Weights of a small GPT-style language model, trained from scratch on English Wikipedia: a variant of Adam for these matrices.
MLP neurons of a small language model. Each row is named by its layer, matrix (up: input weights) and neuron, and shows model dimensions 272-367. Each number is 500 + 40 x the weight over its row's rms, rounded and kept within 0 to 999. Numbers have three digits each.
Before each neuron's rows, "fires after" lists the tokens most often just before its 100 highest values on Wikipedia text that the model never trained on. A number after a token or word is its count.

fires after: "ni" 12, "n" 11, "ro" 10, "li" 9, "i" 7, " Ro" 6
L5.up264:498494471529470539507524557418523399446556463388494448520542545474509486574494565515505509502572473478532544492484522504493529493547399524469425509500506551502425516490516485496502467433547509450508467563571538533470489436455400478508567487505437486458541514517450457443492431488476617546

fires after: "a" 16, "ty" 10, "tt" 9, " ma" 9, "y" 9
L5.up714:504495460498527507506517586383534577483490495506466566512504547458473436509494479518516554534485540491510491411439501494505581503542482527469452454462420581434598540572436495505511477511468553483553451412582512523482415537627429521520500473534523503511495510479455536535429507448438492537

fires after: "la" 19, "li" 8, "i" 7, "da" 6, "a" 5, "ed" 5
L5.up424:524413508528437523506428533501573548510444450524452556441482540556480476535493503528478493483507448456463445505440568449489532431524514482486477527456521545503467513425510463519441498477481430440499516486529513490489508451492521405508521527541441514511499531509511513550468437476457545491

fires after: " a" 30, "la" 13, " Ar" 12, " A" 10, "ver" 6, "van" 4
L5.up407:525446474524498491544498563533476533510450486542507531508460511507480479473536465462476469421476508472509478481487506514465489487483598507488488504463562579459432527461430461470477507406570433544540494434510492488489478520472539511458528511477488493506471553494484500471507468491569524530

fires after: "s" 25, "–" 14, "le" 10, "n" 6, "ry" 4
L5.up688:481507524523525445512423461490508535555436500473434624534495560520479576591507497437462484506477488537498512452411530507484567535552508592569446573485411544548533499548511457472532513536499519537536494526525481505513470564557496573507463489555513457439516480411482546529468524450488521507

fires after: " for" 19, " S" 17, " For" 10, " In" 9, " Or" 6
L5.up704:481489474471466513545551474551461521419558431521560488455554510507485531542550499538502486512396509486419528510544549514525534461482549461575417496432502527469527523571563458463482556541521479487527496461516502508593528552570496436418437443518527497478514547534503421555527481526490493513

fires after: "ri" 24, " Nor" 12, "ur" 6, "n" 6, " Ri" 6, " Mar" 6
L5.up872:512479503532478526520448461498527521496544413490485425504482537514514524516519573458440576487562504542563502481434588493439564460515550470558479500525433541471472464481511535473492481453483547569584499472528538506535420522491534455534475493445475457502446498473450515500464526510419508499

fires after: "o" 14, "en" 10, "ro" 8, "d" 8, "ol" 7, "co" 6
L5.up504:498548471518444528519512520437530442479414427471503497540501517530500439504487531505480493452464449577505526473465464519470500511473508506473453458485530596461454509456474468599431548498530498452559479450573468608497445581474525525460527528461433498512491518519472533451575469497495487511

fires after: " on" 34, "-" 10, "On" 5, " one" 5, " (" 4, "+" 4
L5.up959:524517460536553528529562502513486469542506491546488464556478540504502467520538512567392512537477481467470480494471574423438548448487509538487529510445500561514490494541500551524584507541511544442500539548536464621481475508534481552575501504472449484446485525519410518576473514454591449543

fires after: " on" 42, "On" 17, " On" 12, "\n" 9
L5.up1406:517487471480500412529501559435502518500529565526392500603435520541525496481512493539531590508469496553464458513460483437482516489526405510505502503486486492433517522510510513469547533432572510526517506533494473565518480530545484581480553510489509479473527456595540468488427456454535497496